config.yaml
d_model: 640
head_dim: 64
activation: "silu"
norm_eps: 1e-06
bias: "none"
init_std_o: 0.0
lr_mult_down: 3.0
decay_shape: "sqrt"
final_lr_fraction: 0.0
MLP neurons of a small language model. Each row is named by its layer, matrix (up: input weights) and neuron, and shows model dimensions 512-639. Each number is 500 + 40 x the weight over its row's rms, rounded and kept within 0 to 999. Numbers have three digits each.
After each neuron's rows, "fires on" lists the tokens most often at its 100 highest values on Wikipedia text that the model never trained on. A number after a token or word is its count.

L3.up1438:530558504428496525508558492478533482528535485518589463509467510540530485513511461603535534492542486492522492573510488569567498584518459449449524532468508495520585567475491556518430499543427450526494517493450548503486535482626520512462484554520525543475524463529544517474509465471467506488582556543504496555487507465515502458473495503496444475534449564490449474451478546437547508546586
fires on: ":" 35, " world" 9, " level" 7, " World" 7, "+" 4

L3.up2184:565450416448438542517524518500497570480499549459494541473497506587521412530531485544519522478468435513494406436507433529488426518474502543519464429487479464503627465569523446570565508483468529479387513529515455450508516507455462572487459517468478501488479503547514520465493515453443466463578485560474465480506453488592508470567480443512564523495544538495485572493457473534512506510543
fires on: "-" 49, "sc" 7, " been" 4

L3.up1483:416446487540526522576471484474554517476504496469452455473533541455399461417527472513519491574473515494457515541552490527476488512495451447487472563477440484476573479533460544528526529518479436457557443410537534444482489498512520478503456478517486509483578547530485456482446443538468488477514534496425493548480526459543494554465468518478448527436477545547520441518544418498494570523549
fires on: "-" 84, " mar" 4

L3.up1727:499498474541488384476538500468430508522503530500566559524518510489537556549473541537509464448485511454481565523498476481496441512525494550535509502520454470485539440519465583474555506522459515536468469528542472577472518517477524561493522566443550480481491534475456473464557464617448573500457508518490538535466444521529473602456570547506487518458509504478548488480497496516550497456502
fires on: " national" 16, " State" 12, " National" 12, " Country" 11, " state" 7, "I" 6

L3.up710:542435549485491411468492555525528531459437555418596485532486451527484455509477494436534557463455399548563459530501433491495483498497586536455445496516483513476480490537473469600336531515468471485553488475579493496434472505455542495484489493492522495511509507546482565510549468447515496460440492494508499527489532501523509589509445541529507505485490528548439493557516443527466556511506
fires on: "1" 43, "ol" 8, " Val" 4, " 1" 4

L3.up397:474503514499548502569495538499473479497465466563451597495440576498507392445468467481493545472549514508487511523539441453505489521477562493520473510481513476471548580554552528561476547511514559501453473465508522435460522520542560511484537511486521456502528503512530475456502471523510491499561575449572467454468468482478479523464513461503457480503480550525498455421508499530477526494512
fires on: "." 29, "(" 19, "-" 13, "," 7, "$" 6, "'" 5

L3.up559:434481477524469495466570540468498484521428429437508494506501503455576520465545489433482515466546508472487530508465460449501519500523562489515475498464466504529535440469477508510459491400513518474554517493484522513452511410534474504445429529521465481548426495535551578480498505501515507464551479515565548504537478561525509561420493474489514422481512449498436490526467498464512527484446
fires on: "%" 22, "c" 9, " census" 8, "qu" 5, " general" 5, "n" 5

L3.up652:452501550456469460448532541531525521481522488493536485452480530519482474539468500486545581517530454521586543536412464534421476575482532518470526513399482524457453545554420458526450527503574489461559469513535548560522558389503471527504501467464538559518519487500457531503502557508505499545520520466471471477499483598516469515479496471506490522501562451459521486495531584501545527560525
fires on: "," 79, "\"," 12, ",\"" 4, ")," 4

L3.up889:528553507522418488467558544545440498543503513581447482435556502477547476520469510447464474516479565578577471497556421483517432429458515521546565423565472500484585517575397526497510443495483477541500434552476556463510537569535471464526541503503506454503453524492495444506464517508515471482532519556506525475529509468529491458504500461538554514491434416545537446479485495414493501454465
fires on: " to" 21, " against" 11, "m" 7, " via" 5, " faced" 4, " won" 4

L3.up2135:516550502454474511534468537513444571404481564469455513551496437513462539551518529475545522449471476467560543492563523575473514562416499527494494426544557565504542519473550482545460525492490482437561452493481619495464421536476525470477455530473520551501550457483463467543492508477543507519444479452527486552537549481565490550437483448450550493483472468501508392485439455406405456488558
fires on: " of" 25, " population" 11, " average" 7, " Attendance" 7

L3.up1095:505539487460526539514481481470464507455549494561540443487496531491450500496524456503496466558550515533480480524445486383460574549462423521463547553487454504476440471517474490557530564467484447528437506520564513406527511461502518452483479493482486468493472498546457403460452491543519507450559462424496540541522450489515502469509499425492493477487541518461522456496521480509471549440494
fires on: "m" 32, "am" 6, " One" 6, "an" 4, " rem" 4, " Most" 4

L3.up436:498508493459525486407506496470461512419535565507508571489507549515548563480521551496515474491510478511442531570464504498473472518475525447441520535544521462504480456467494517459512430516576524464553513522529462494442505463481566565527453455458498548447480487505525500475490425512460429436474531544438494434523432506544449594561486553495541487565531502527509548533551475510486459555497
fires on: "," 47, "\n " 18, "\n" 18

L3.up426:423501487518517560505523476518483521569567509526508554481519494542497487451531596536479511541468428506398475460537413479509490490555538414475485456512441526527553506516529506511521460527533520476468471544479544488532523517478527460480451488485443501455488508492578538440490502489509461501531453451486546536576475530552401572504502522475519534515532549494568579487457533584513563524468
fires on: " of" 32, ":" 11, " to" 9, " founded" 7

L3.up1950:478445533466538470458542459512533517531552437512583474497568525476496531501513498509527517456510530512458490489527467528488534508512433464489542516597545533518479444449527581503495504542447494471468484557491566493457513489447613538555422496469454514451484516501499456417485504462494464430511518521463460508497510488555445546487509590516516515514464485462445512430490511431473528467564
fires on: ":" 28, " from" 12, " From" 11, " to" 9, " on" 5

L3.up1149:510477457542474514523506561502552528561529485527556526467545491482484583596498538428501465463481447495578530526500531493502419482531387465521409489516527479474533461583415512518522487584474445563511525569500512543488546554550397513506548511531529572465569524484532522521511472452488414414450501475464497472463547588543479473477538558503486548508527595515470526502517443521452461472562
fires on: "2" 22, "at" 10, "(" 10, "3" 5, "S" 4

L3.up960:521500473447502474480551480470495449577527475520536464400499496518516526493470520470510447383488549432487500519518558517520567578546448524523549511541513521493549536406498525528530526497477465509404520455545510534481535476513495507465549500493489486473437476506394496417521546455479541550465456523450478541524379501455451562485514433509471491474601535512521443517498436519562492529474
fires on: " a" 19, " Le" 16, " un" 6, "wing" 6, " du" 5

L3.up583:581501488523499463478510490491432486531507519492555490549565500517499542509518480414521496510524438484541510488475499528509531532442486530467469463521523524535496482442540473483563539529511517500510567493476524565574522552508484529474472467526486483481512471494494512435505491512480474453489432474604447483443457483469493546504496490583549617449624437509524508436442442431539449506517
fires on: "R" 20, " only" 12, "r" 9, "1" 4, "I" 4, "T" 4

L3.up1517:533508484426432555486480525549526488486480538537548560502480487454494537481462476462556511422440451493492445460518526540478461532484536518508594480482506447430424474496447440432412538498526552477524509446451537531506503563534481494501488482524486555474492545514476530466491470520486501497545464532516573494494395463491473478546388523520527454442523535515569453537490471498516478532444
fires on: "." 24, "in" 17, " II" 9, "DST" 8, " Dan" 6

L3.up2229:476493478496428530463500538477504534445557537478543410556493510475541463474532502441559542524443443531489500614619427512453495497551525533465519505490533481452574437487468511510466517447543489490484490610551513520456542507560524475510474472518418416477542555463448446550525498528495503444514496486428601479473478563548490526485435428513477425465473436453530515570496532503540460516514
fires on: " of" 25, "o" 13, "R" 10, "0" 7, "O" 4

L3.up105:498463466477478481420458522544535476474572481569510487474494473500465473509500507539469505536545507514428459508532380550533456526509462491475488503467534451493525549463501483439603433491508508485509501509497477491478540484531499524455485564401516538554545485484532521498496550453527491488488563459509536558494524529552519516543474478515485471554463522532505502507471596453494485473556
fires on: "-" 59, " life" 7, " of" 6, "if" 5, "air" 4, "il" 4

L3.up2053:443558458495534499459529521517511559547468555435483497543559455559520515561519521521522477530452507508498511516407575524488453513508508468478512521490507472593479476540569438505409501532580479449540473509469440476527560479502554480479501491516500524471455504508476433536532498462498512537566545490493511454470539573487474523511466527462483474507527515467546437483492512492448512553547
fires on: " from" 14, " of" 12, "est" 12, " in" 6, "2" 6, "finals" 5

L3.up2102:494472557535586563455514428518478483458557496443552428528430507480549579493428466495510468440551547493537444494502508568495573496493482509533549477476516414550518475478468531534527476490531508505517493452479467512472505518435527508501475458444405544478506566511554448427457486537459480440522551580528527422585513531498481470480463525581517458561598440491475506593515459502492425500465
fires on: ";" 29, "," 28, " of" 10, " though" 6

L3.up1015:492535493489515470514595487416515591518516539498493481527544453563491472444488491448541451580489495486513486449489470447497439515535463477499443508542505540502489523449553501431499524501488561553558563570588543447499500558490460506526456543457504423459542397598455524511499488532528477492505515476467508472449508502518453529478497465517503481505445526509450525497555525509460582487467
fires on: " of" 28, "." 26, "'" 9, " at" 8, "°" 8

L3.up840:510496545526539459432479434459502514577507473457455448508517508564481530524512529505503484557457497561501491527443492513429525516471502439508453501486536522547515492425573452486521548508476509508459535471528548490488547560460547539466432459505482566483481568464477498553556561494478412497430480487477546547502451475514495559553463571507460509512562487493468481523401526625494427443492
fires on: " a" 27, " A" 23, " d" 10, " Ber" 10, " D" 5

L3.up2122:504497518484532559642432416459453504553491499458514455566456539449534433534460522537533520448527551551526540574472482452454535524480533508569510519519496524502500510483514466515477458488544539459516565477530472534500452435564513539539529520535513531529542478512600529556478531539456490495506492460518503487441563464499487523443475523479522475423425555464476465478525412501525517591546
fires on: "-" 45, " Fate" 7

L3.up709:541418509460506439532509453524494433541538487525461446467485537584487487539475447418462470464523512528494475512452477604475493555538511551518484521515507531408514558534546540445454566489518553570445538516505538464495511573496519429488538457505535493570442489447517498502512510501468518473538524517483484496499462483537493487445520497442454510464483518509532476481497528498463479528489
fires on: "–" 21, "-" 10, "ya" 7, "h" 6, ":" 5, " information" 4

L3.up1367:401470472463515545457553506509473510529507525597496500542480498478504508499462531469557510444491540463438501522568452474449433413526560467522476442470539539480483469488473487523530523448538545477531458487542511486510524485586476495433539538491494388533469477492487434532445468500540490570491511502463489396539515527499475562528510412531473474522488531504500496478512425547518538527570
fires on: " of" 16, " to" 10, " backing" 8, " that" 7, "Early" 5, "st" 4

L3.up2214:503510512483514472465489548461507505563492514511537491510568480526460468483540486444479498515483524513499422534490495452469643551463465484486435482520583549511477482486482509538555431475466568507567552491487534500489526484487409542506488405490525536456546530560499492441529493452427425503542548454433469439593502454461530513551431559575490502536480486510461522401538452611457494500454
fires on: " to" 46, "+" 8, " in" 6, "pro" 5, " of" 5, " led" 5

L3.up1740:568508549587476431505490480511489498516535540544387591564503497492475578540541430460511475494554465527511555458463517447515432524445492520557506530564506470502496479512519522493453528485507469529495456461531481461511509468486489477441522556502500522535541484502409523506533525503570439498468534554459475475483494486570487528430506552500548485481513543464524429473456550466468514562512
fires on: " of" 38, " Record" 6, " Score" 5, " average" 4, " Batting" 4, "–" 4

L3.up4:462428468538427513432484479448486423474502470529473422546491460489455482489505512550459397421524497519557476484502486498506499557540527558452469438466534483471492510506495538446505508468548553546545588442490504514451549474505511527488494414573516524520492485480613466515483513462460502522426484484506466467494551496514459555458466411480434517531489508512439438508458525537480523503436
fires on: "-" 70, "uc" 4, " van" 4

L3.up1826:506532537535486589470531482504464547494465553482487568543543544464482515556464501538504421551457453430556468456504533485503491474467463537564442454540495530509535495472509493502507510471569532481515472513487487486442407502470531461480509552468482454489478588497485499497525547550433512431512497512489496511560535605533489506502444520500504608577539472509634447451519524499563533553485
fires on: "3" 14, "L" 11, "1" 9, " up" 6, "s" 5, "G" 5

L3.up2512:437551519486473556488524492535469495573511508523496552420458500496535454492463495550475530524460507494460459496451459494454535475514514506509455525471551450572505452579496498494513541550473493481442523471422534461468530468479511554509522492523465512519445496469548465462492477435485463520533475424477527571501451487472579496490464553557451503503502509463564470475517449454503528527511
fires on: "." 19, ":" 15, " general" 11, " major" 8, " episodes" 6, " by" 4

L3.up359:456554470448486439565546513438465510527514483455606478471529514529573528562487548448554438519497522503433557501450470427515491531495537529489501547525475462451453539506480512509482534516486486557430564557531508530448415577480544517527599539505547483527495453470483466550454497542509525503545477500523561554472507505558530517614412489414543504539514477384483490443553462473498463553549
fires on: "C" 14, " north" 10, " south" 9, " west" 9, " father" 8, "s" 5

L3.up470:529370453582540478538456568539556404481506542518512476563539494486504463477525556564489497452485485558529440520472548517433445535566521510479530514543526503538414547503423528514483459480469545522516474506527492544505562526513486500516542502466478469517490489496446506525471509408627510508517558551506420482559492447530483468520553476600484544464443480465475446554497496508509555612530
fires on: "\"" 42, " Released" 6, " Version" 5, ")\"" 4, " Remix" 4

L3.up1178:464447493522466505464600470515460519526475598511456486528535465457509488477473478528546466451445506467523473481506535544540552513529498522556524611465551485406547554482529436475479526450450489552480519550509499505494524565526474465491521500460522491519413556504489536540579504494485494572479443483550495459496447590500541436487438510489465446547547426514523567497436553527538523510466
fires on: "od" 20, " when" 13, " in" 8, ":" 6, " on" 6

L3.up628:530389476465471548461568508501451540440508525457520484444538474515511549428529423473457578488557520539488440479458524460460502534551522555529474516480553537566490453530464497517543586483433507473553469499563469493466484445538530508564553554451459490522457483495501611503510445467577527464477519495468589556506572559608476586516427450519589454520444482415562514411460545497541514521567
fires on: " of" 34, " in" 7, " for" 5, "le" 5, "R" 4

L3.up636:483448442457465533531438522455435422450572531508572474507424469476461495496471480523526513505453569533452481475453504485456497456433413510449564504505513523502530496491532487471529443504558560541490527474496499542483585564512435474559508539494532470483464480450547522530498529539423571507484523500503474526522553449579438541518449497465423521555568529499468465495413522528566548477518
fires on: " China" 26, "-" 11, "/" 10, "s" 7, " Kong" 5

L3.up178:552476494562521558521435511456513497539550478443516511493488457564471518536485497475530480558529499527463500445423588494510495535439526534544476484434472507516441473539433542493474472513393555547462531500501476421471489530464450484493534504488464459487415525510546458505559468586540501412451517603535577480504526533579471452553483603562507479555501532552562472463551486550523548525512
fires on: " |" 23, "/" 20, " than" 9, " to" 5, " Long" 4, " over" 4

L3.up465:452520488535481524489528443560477523473475526525467529514469549589516489441495505486516462582466476568446452511556423561488571475504417508502487500399444555564466478488522534578493529525506434524538570495545507495519478500502558502557576506394465574459452432444470465539535483526486554484422489483552492562568557505430515543457475455479577530468535532444575484464511482535518538579542
fires on: " of" 27, " mi" 21, " name" 10, " code" 8, "ig" 6, ":" 5

L3.up2076:598475438431437436522513490486500551474539484534521462476506523461482547476544472454549496528504472418597501525562518528439507488488480485534465506511560569497479555411538449459525509500495457481514516527533438504552501472522519580592462519456459502535464487507493527528459493522546433500489509483486509528573504476523485538513466458487491561542496486456466494458511510497428526497550
fires on: "R" 26, "r" 14, "K" 13, "ra" 12, "k" 10

L3.up2127:528503476457492413466523463505564585547438493507551513463565565533468545613534448510500469502505497491508470532488440513511508542535493550467503487497497529546501480455475500455482481524527482525550591504506470502437503461585543466469491495444539540502534468477404565613446515508457455519546438519466430414589499558578506558509531483484440420473482494500552450416517535488552535525490
fires on: "=" 13, "ir" 12, " about" 9, ":" 6, " able" 6, " Website" 4

L3.up1519:523526530487455450450491507508498565499527446535472523504547464528457446492528447575522510476567500526470499525511489420467538523490576521450514463495531501510465466560465588487464460525487528511486518556486506524457503447601498436509425498500539561504473525528446532462528458377553496477504492577518523520499432466557470476375475468519489483481535502482556481559445396487403497458504
fires on: "l" 24, "c" 13, " a" 9, "n" 4

L3.up1046:460500558479519471507431501489513477490508472435521518466493545533486494520435556524499452500524448509491548496473506510522453488491412505535525529511427506462578496537517515579439528458479521504567465503489533520494481482494592463448499438488521471476529563512530502539474503554440401456471501550550518576521449461560494533521404519391472580524464423520452522506470459559482510528506
fires on: " |" 29, " Brown" 11, " Red" 9, " al" 7, " B" 6, "B" 5

L3.up1328:533465499514537501522461515550474508463478560482477570548526494497540426473465423484508431530441542512491576505419544487510523469495500475508516466535498441545566491445478498476504428502445478515441446526527473529545473498557461552450448501425491565504454449511483447486521474594481596476453475520499532543474487508563471538522543480510497419472527571484523482467426474478526494556534
fires on: " a" 25, " 3" 14, " 2" 7, "im" 5

L3.up415:492469460424452485555388419520448517557466429455564494482432465485420523515562499543547504470556513532452525524568430509573501477471498464468500547480472469513485454520416508411472505616498493525442557440467551520517549533531550430452488421530451511565453519566564511484466475472471539475515467548507522547505519500530529503514525544487486487513501509513531461528467518476465562563464
fires on: " to" 15, " time" 14, " of" 11, " work" 8, "." 8, ":" 4

L3.up2158:440447524500470529567505554450503476394610486472496403456540436545483469527578478478471527566519529555559492410506536488533446588529523470506498492524516510545510565511471511540528477461497501455527426474481498474483546472522468491543487461558454524476484522520481462489535506551483495475485424524550514400520448465531481491520472482509458493558507490495502435489486475566474538471514
fires on: " |" 33, " 1" 9, "ş" 8, ":" 4

L3.up860:516507446484521486533470532467452421456551516482477581541530429535478461488508478506482505516542534446562429512493496519500499511504474460479573472493534498510490462457453529506455467524556474546445450464412525535523498467547537507532487473480527454488472491499433572563575431533501555473537458521422516502509526533539424497461513523504583522425456559489516506461428508505550538531522
fires on: " of" 16, "w" 10, " Gold" 10, "ing" 9, "R" 6

L3.up1937:513491496412514491509522535544505554539540530509525515584469481502569423519542464465422535589497465547525534462517576561482505508511539497430482461540525522493530510506486556494437459569472422467501537519553508441466469518516461456496502535528475500545501514419492473586549537531517468561541451501405485508477474508504477522476536517408467449450513555500477542507514473402529524518510
fires on: " /" 57, ":" 5

L3.up1338:480424518517472559525524454479482545420594494462493484478502547447469504484493521583472403518532432570495425507597471439534560508489527511489544505480532492484480480550499545537502468500531465525525526414448503540455487535490417509550497420529555508563474484549527492508573456441524525459547471473541435527527489585438552560467514539533463540493552486488494478501524548421528538506474
fires on: "–" 35, "-" 22, "or" 7, "and" 5, "t" 4

L3.up2136:526526463496517513410500496546545476419508536454434542525517599505542533553548511520510484508506495504470437521505545522517427539461551511488495534498457446475447503443467511504471497444551500470480545526500529488425537525491567490483523497503454513480446533540561477418464484472529501496481452427536553485570564459489441554516483470481462450532435531509550478494509537518553466506524
fires on: "-" 25, "est" 12, " of" 11, "et" 7, "of" 5

L3.up522:414532516535461519572499497472508517501480461477459583487417472534517493510580576544479463496554505403472424530531407493495630512454519466510484482455460546493452523462499498530494527565488504526491549545515470476487518452504580513563493495528472472458531469510470523451491493492445494479575530423611397577417445517486515497435484518483469537546546437527543551511517421471510463565506
fires on: "," 33, "id" 20, "–" 4, ":" 4, "in" 4, " or" 4

L3.up1290:465442570455478535480489556491539437518542528551474492541514581544469506477554548463454476510490537477564468542423421540485504479519528498438504480514512536531540476539440432479507501550407457472525559534529492460465436454398499517449529483455500575551538529538525522441514497485475446541542523500540490520492448494602495517493488462501476533464477509563500497510484519513498516528468
fires on: "1" 21, " 3" 15, "3" 12, "-" 11, " 2" 10, " 1" 6

L3.up1893:460489499558459483533453503552577482471523549485508468542526507415534523534458585523475505578477548407545440460534418495549446478510490497496454562522481456485400546445486520543490523496451536544486502575568509552454580516488420555487526546439560514552506568565492547517497558437515528458528542515535465434469504514510576532521499515538491507444518495431499530553589489499519443473444
fires on: "\n" 51, " 1" 14, "1" 10, "3" 8, "2" 4

L3.up1408:554485473428504445476501527522511563516592515458535479485479410529467450531448476524586447554550418539496530519562512522457428577471474468492542567545436511479549479550537571525504489513483547462516515549558480479494435542487482514514509486562516503519510491464557476402509479489492491492531424445468420470489466501539526476499463456433538523528523524492480523482520612551480488517480
fires on: " T" 14, "-" 9, " end" 8, " son" 7, "T" 7, " club" 5

L3.up502:457506450566495476505457462485460508509503564539496412536544477429514452541550478463479526451542484537436464426519546514469542492517546482481517528544506483484516485550458557494480555493534535471522465470475482440498459475492474523481469455483506482509514466504529493596549507449547565504559447559418527573561554525455524502488422463501447498519504592559565568478501597502494488485461
fires on: " /" 38, "/" 12, ";" 9, " the" 6, " of" 6

L3.up1614:461534521470462501438431523449536457492407467492516579563550601489384512563448496495523461490598447508475506484477510543534525487599429511522440523557465523457457480430519496518399467465446449536497544553544499424465557511522516489441465501491483523501458567533491475499467459503441530495572476503530575427536455498467483435463465457460543517527548505483579503504506417491430485541533
fires on: " |" 30, " for" 18, " earned" 4

L3.up885:435523429519451526518460467538485482486515537516524577519524490502518537476580542552475559495527484506545483518436566464513588516498449513550465536498422464551545501436469487482491508485520444610509510479485521513520527526472495492481453584510498415549562582510515459521490504507530451517441476538530526503517502543456478571561535557473488493427509505518495444449498499473502479467569
fires on: "L" 22, "I" 16, "Z" 11, "V" 9, "T" 8, "R" 7

L3.up631:477455514529465482469565537555494569555494520456502556512469505434478430510504499566521477466496501497547551497486498461507410456505584489454502572497530503520483540561524508430504521470565535386522586450488506549501451472470451508537504532531502479426497504502523597506447476523498442478517431550547533467480490458501532467441451510506573487455435544460508539529516458517527479500510
fires on: " of" 19, " South" 8, "'" 7, " to" 7, " at" 5, "St" 5

L3.up507:496499497531510469484452447479553518491478445447520500543471497558551517485445580520448569581530500514494447514538580557473520534500467499463475468472507392475438518468498439499518481462491511463489483456509513507471517514441458494567527482553458466456505511479433463437462536541429531460523578498562509528413488584432472532521540524483561604470463521486418548500505486506494494542538
fires on: "." 45, "," 32, " all" 5, "==" 4

L3.up114:471497517543514540536480475499520472433474485540578501539557550408501469515449568554515523478527480556505507546556572452438506432470500551543467505564476480449409524557435500535441499470510499466483496538565486527538509540428484539552525554499544490429571520436487479496456492528509522517455483514486581531527538484621559524521441494423469442496477504479499458610471457556503546575531
fires on: "\"" 39, " time" 5, ")\"" 5, "s" 5, " 2023" 4, " Age" 4

L3.up2361:472544476473472512431471479489550522522484463488472491557535510501483509518463551435540472529524471494512440501504436493504460475510508438414427523491426465461534492477506479533468539494536515513537563533568519449458489532491560514527452521494482440498547487545380483470472508542541477468523514489473521528489465503521460528455446537494499485523534532605472486520568478551452529417469
fires on: " in" 45, " at" 19, " of" 7

L3.up1600:489473506486504503496588473506515438452493474465522480494462486515437528564531433518507458511494419439556508524541539495502510487495502489499510450477570525422535517509464462461511496509476483467545542427500473463441496477497563443469460454524438516533517489475504517554544519470503478489512474477457536479523511439490517511479475507504482547507542507578480565491472425525475509493497
fires on: " of" 37, "st" 7, " only" 6, "V" 5

L3.up1497:557485491463470490563533419532545537481536448579551511495527424522500521459463484445507508555534500518489493554499425496441506540518529587401512540485509510465490539549483451482593486566543469490530522475506510446509515499505535522501503436509492520520526499526585502392496564491465521517458485426518465532496463479498483463516426429465458534454515449482520531463491509501479479501560
fires on: "." 21, "-" 12, "by" 10, "s" 7, "side" 6, "ie" 6

L3.up1680:463523527414474527555457458508469510561551492461476488495458497540494502530485445435467499564440506560532415410504484520529523512429441487600475488485545547473500422560467495545434556493486580504468568426549460422466482438540529493479509544481466543494479535572558593547524506504475504435505528414495480430488501538525472485481494516533526567486546597513508510419494542557520526454495
fires on: "1" 27, "-" 14, "ater" 8, "3" 5, " Grand" 5, "ar" 5

L3.up1289:527520526516508533442475533514509427447513511501501525514488448475523551446502516560626530538486562460515456548475549550535449478481520556475577490540436484472577498510525445417517445483484516612455499470562544540496468572456501511475496563520495493522537515509514512462534508517477416465492502518435511471467497518448542490471467473496520466510459473483539508486523464561497513513456
fires on: " for" 26, "od" 24, "et" 4

L3.up1986:515469468487493455451442485557548515503503527445481485511466456452518514478517464527551510431481556572466552428444561488556458509479518402519463524533515417434509504539500484514425444469485511531520526434506510467525523472574508480461435457536484433462585512523536508504471481536516475503523434475476516441492484476490483450496488503517473481523449525551500533499473509516480457570436
fires on: " de" 20, "ob" 12, " at" 10, "'" 9, "." 9, " of" 8

L3.up701:477519459514456517527571525449498519514556512508591475501464498483520518506461501462533490494480440585464517495512504487533572509487509534474556482524449496481471494562544468437485479468491498532488572514534454488456528555477540527533520463511502531471530458499508496505523487483487485499469504540549547472505551527504485501492442488399518525552532519468563494426528465506528489494550
fires on: " St" 47, "." 17, "St" 14, " Saint" 4

L3.up55:488536443520496526496466526540537594546450471531457498443517475524507462512507496530541536540539552501494537447554453545470540592511539485550498517547484484452505520473497536419448445496542485450524469484485491419487489487491459502478444524463508515479497486477561481418493468474457512527506548509545464519489499468523576566466459476579537513540482492487499508462475479482489485576526
fires on: ":" 35, "s" 16, "'" 11, "e" 10, "y" 4, ";" 4

L3.up1179:491487456515472494516520444421552574526489524418536461561513500468504502535467541451532518554544497448493552542507476469472458474487517521555470476545502504472530617477516507455509515622529547507479513495539565535455505477524476514543512465542494501499535466502505487576494437518409479521518510463453520507530479553475537526493402479507472500482421453511476527578528467473514502558538
fires on: " of" 23, " on" 12, " State" 7, "r" 6, "ra" 5, " public" 4

L3.up1723:528534484454553543557505550445553537486450588558512487499542479522462481503562531495544518508465504493552485557473431464444488537498472479483499504500564584487523469534491511476581562516504528517528476495523460470557524523485493591529568511529467495555552491467541496590497509514474453446526547486516571481551514475504466465493435492522434519464466517474475492524510493496502465536548
fires on: "-" 24, "s" 11, "j" 9, "\"" 8

L3.up90:548434498515576529464473517519473459484561538456449485496520502510459490507556512499443521536498503470427477510562471449533509461495450416497434453457532444530546482446463474462523436425488522483556506513555544502530515473498551430639485481533459529453506538466479400496506448498495430560399484510484456521539478549530490506521434493486588503510462548502543494475393503427498470461450
fires on: "==" 20, "===" 15, " n" 9, " N" 6, "," 4

L3.up2264:514526464522499480477520508480480540488554501471492494537469477472466504490499613531461532494588526495518483566550521560459489532482488493479550472458475463497523540547423521501483495449469426538560441505529487454565545425461439467557495484509492535548522486485439461595491461509552484554531511488452549477523421569466502514503473464405434515565550469447454486474499506445584501566523
fires on: "," 67, " such" 10

L3.up2222:476491473421528542555525490488510502527520476443562516541519463555567487508491466476501589543471527517587428519562509504471427573577478512497447498562576540443515493496434527508451493522480512440522511583511528441484428496448451507585555529537536509429481468443467510466533557537522595516505553515544476507490553505483485555473456548548516397522478468490630529470471460511504468474511
fires on: "'s" 29, "'" 20, "s" 11, " their" 10, " its" 10, " season" 5

L3.up674:552432492556537439466558552493504465517514491532472545548580434528481577423453513415559572493520515456447515538513599487496489507509607524529452520494528480519477527475533518534519526499523489546503475563504517531519430464452537474499540534547494528477496549501535463476484499551490492458505480549486472497487514476479387528438517493446462493453498440441447487463509522565490496471485
fires on: " on" 17, " for" 14, "-" 10, " to" 7, "'" 6, " South" 4

L3.up1349:488503514519530514456514482452561448529511525516437458521531496507572486581514513581472473463504509509568487532571521503557490422447511492506532457527540505500480561483430500539514552482453454484504482497538474528447555556518463435538511584497508457526480517486437499481507462512522564523500460528500475516565521466531612578521606434489579468463536539442537510510553485445546524508467
fires on: " with" 38, "ing" 14, "wing" 7, " (°" 5

L3.up79:486516543464447519469527489515533509462469531501453499518464509434501465522507502545471451510512459464481464527483575453503553477482464493523462522486523489512488484497553540463503476544480468489523500509482504543487530515508551467488523518508504512565479524533547418446481437549500489482478445483552519514471603473499477508457449508502454535467530489495497426554495534447513441469504
fires on: " •" 48, "km" 11, "Population" 7, " population" 4

L3.up24:522494492445459424445520477567512499532528497509491454446466513482504413513517512500440453516532493553529508533486490546438530510477486469543473510511523515554518459517487509461499497550508513561592545513458557587460513482467492498518506468508503533530510498511479497510511481549503491470552550479499515559454450508515486466480495564493435501515543556566542468449508512472466523453540
fires on: "." 37, " to" 17, " meet" 6, " •" 5

L3.up2185:462526475492472528519561471578522481450579538532552548480459528475515455473437518506485506539506557561498463521522534473553475528562565451453527474522413476541471391548512471470459502518500528470554426457539483476551567544542446500466497469509456512512429488494504465504480479461464531447544458499456540502471493452453443513527488520603545486494471464449510489541521521541499531519475
fires on: "." 50, " Jerry" 5, " |" 5

L3.up1611:541445508419479545479456517473558455486523459447498489549558569515574535502471474543455472437572512435499464458534517479470521456461469518496516509550508485548491464480473441473493580551511531491576481531550505517520553475489430534427444493460594494448500518460522474470548516525536445418493618547504498478508451486452522552536457469452507519484520484429454554464498484510549418518558
fires on: "-" 23, " that" 8, "1" 7, " due" 7, " station" 6, "\"" 5

L3.up2393:518460517525508479469530478514539411549489574565550486542525525472493489574511487548583521498485487481496506480514507547461474453527481585470527467533549547484459470463503530536521451519446473494565493542490535477471511468527488536560544505474502474515503581521544571465494472491413478490492515519457533476518457497524470567434472475483521553548540539479553477579501505491522429443508
fires on: " |" 62, "+" 6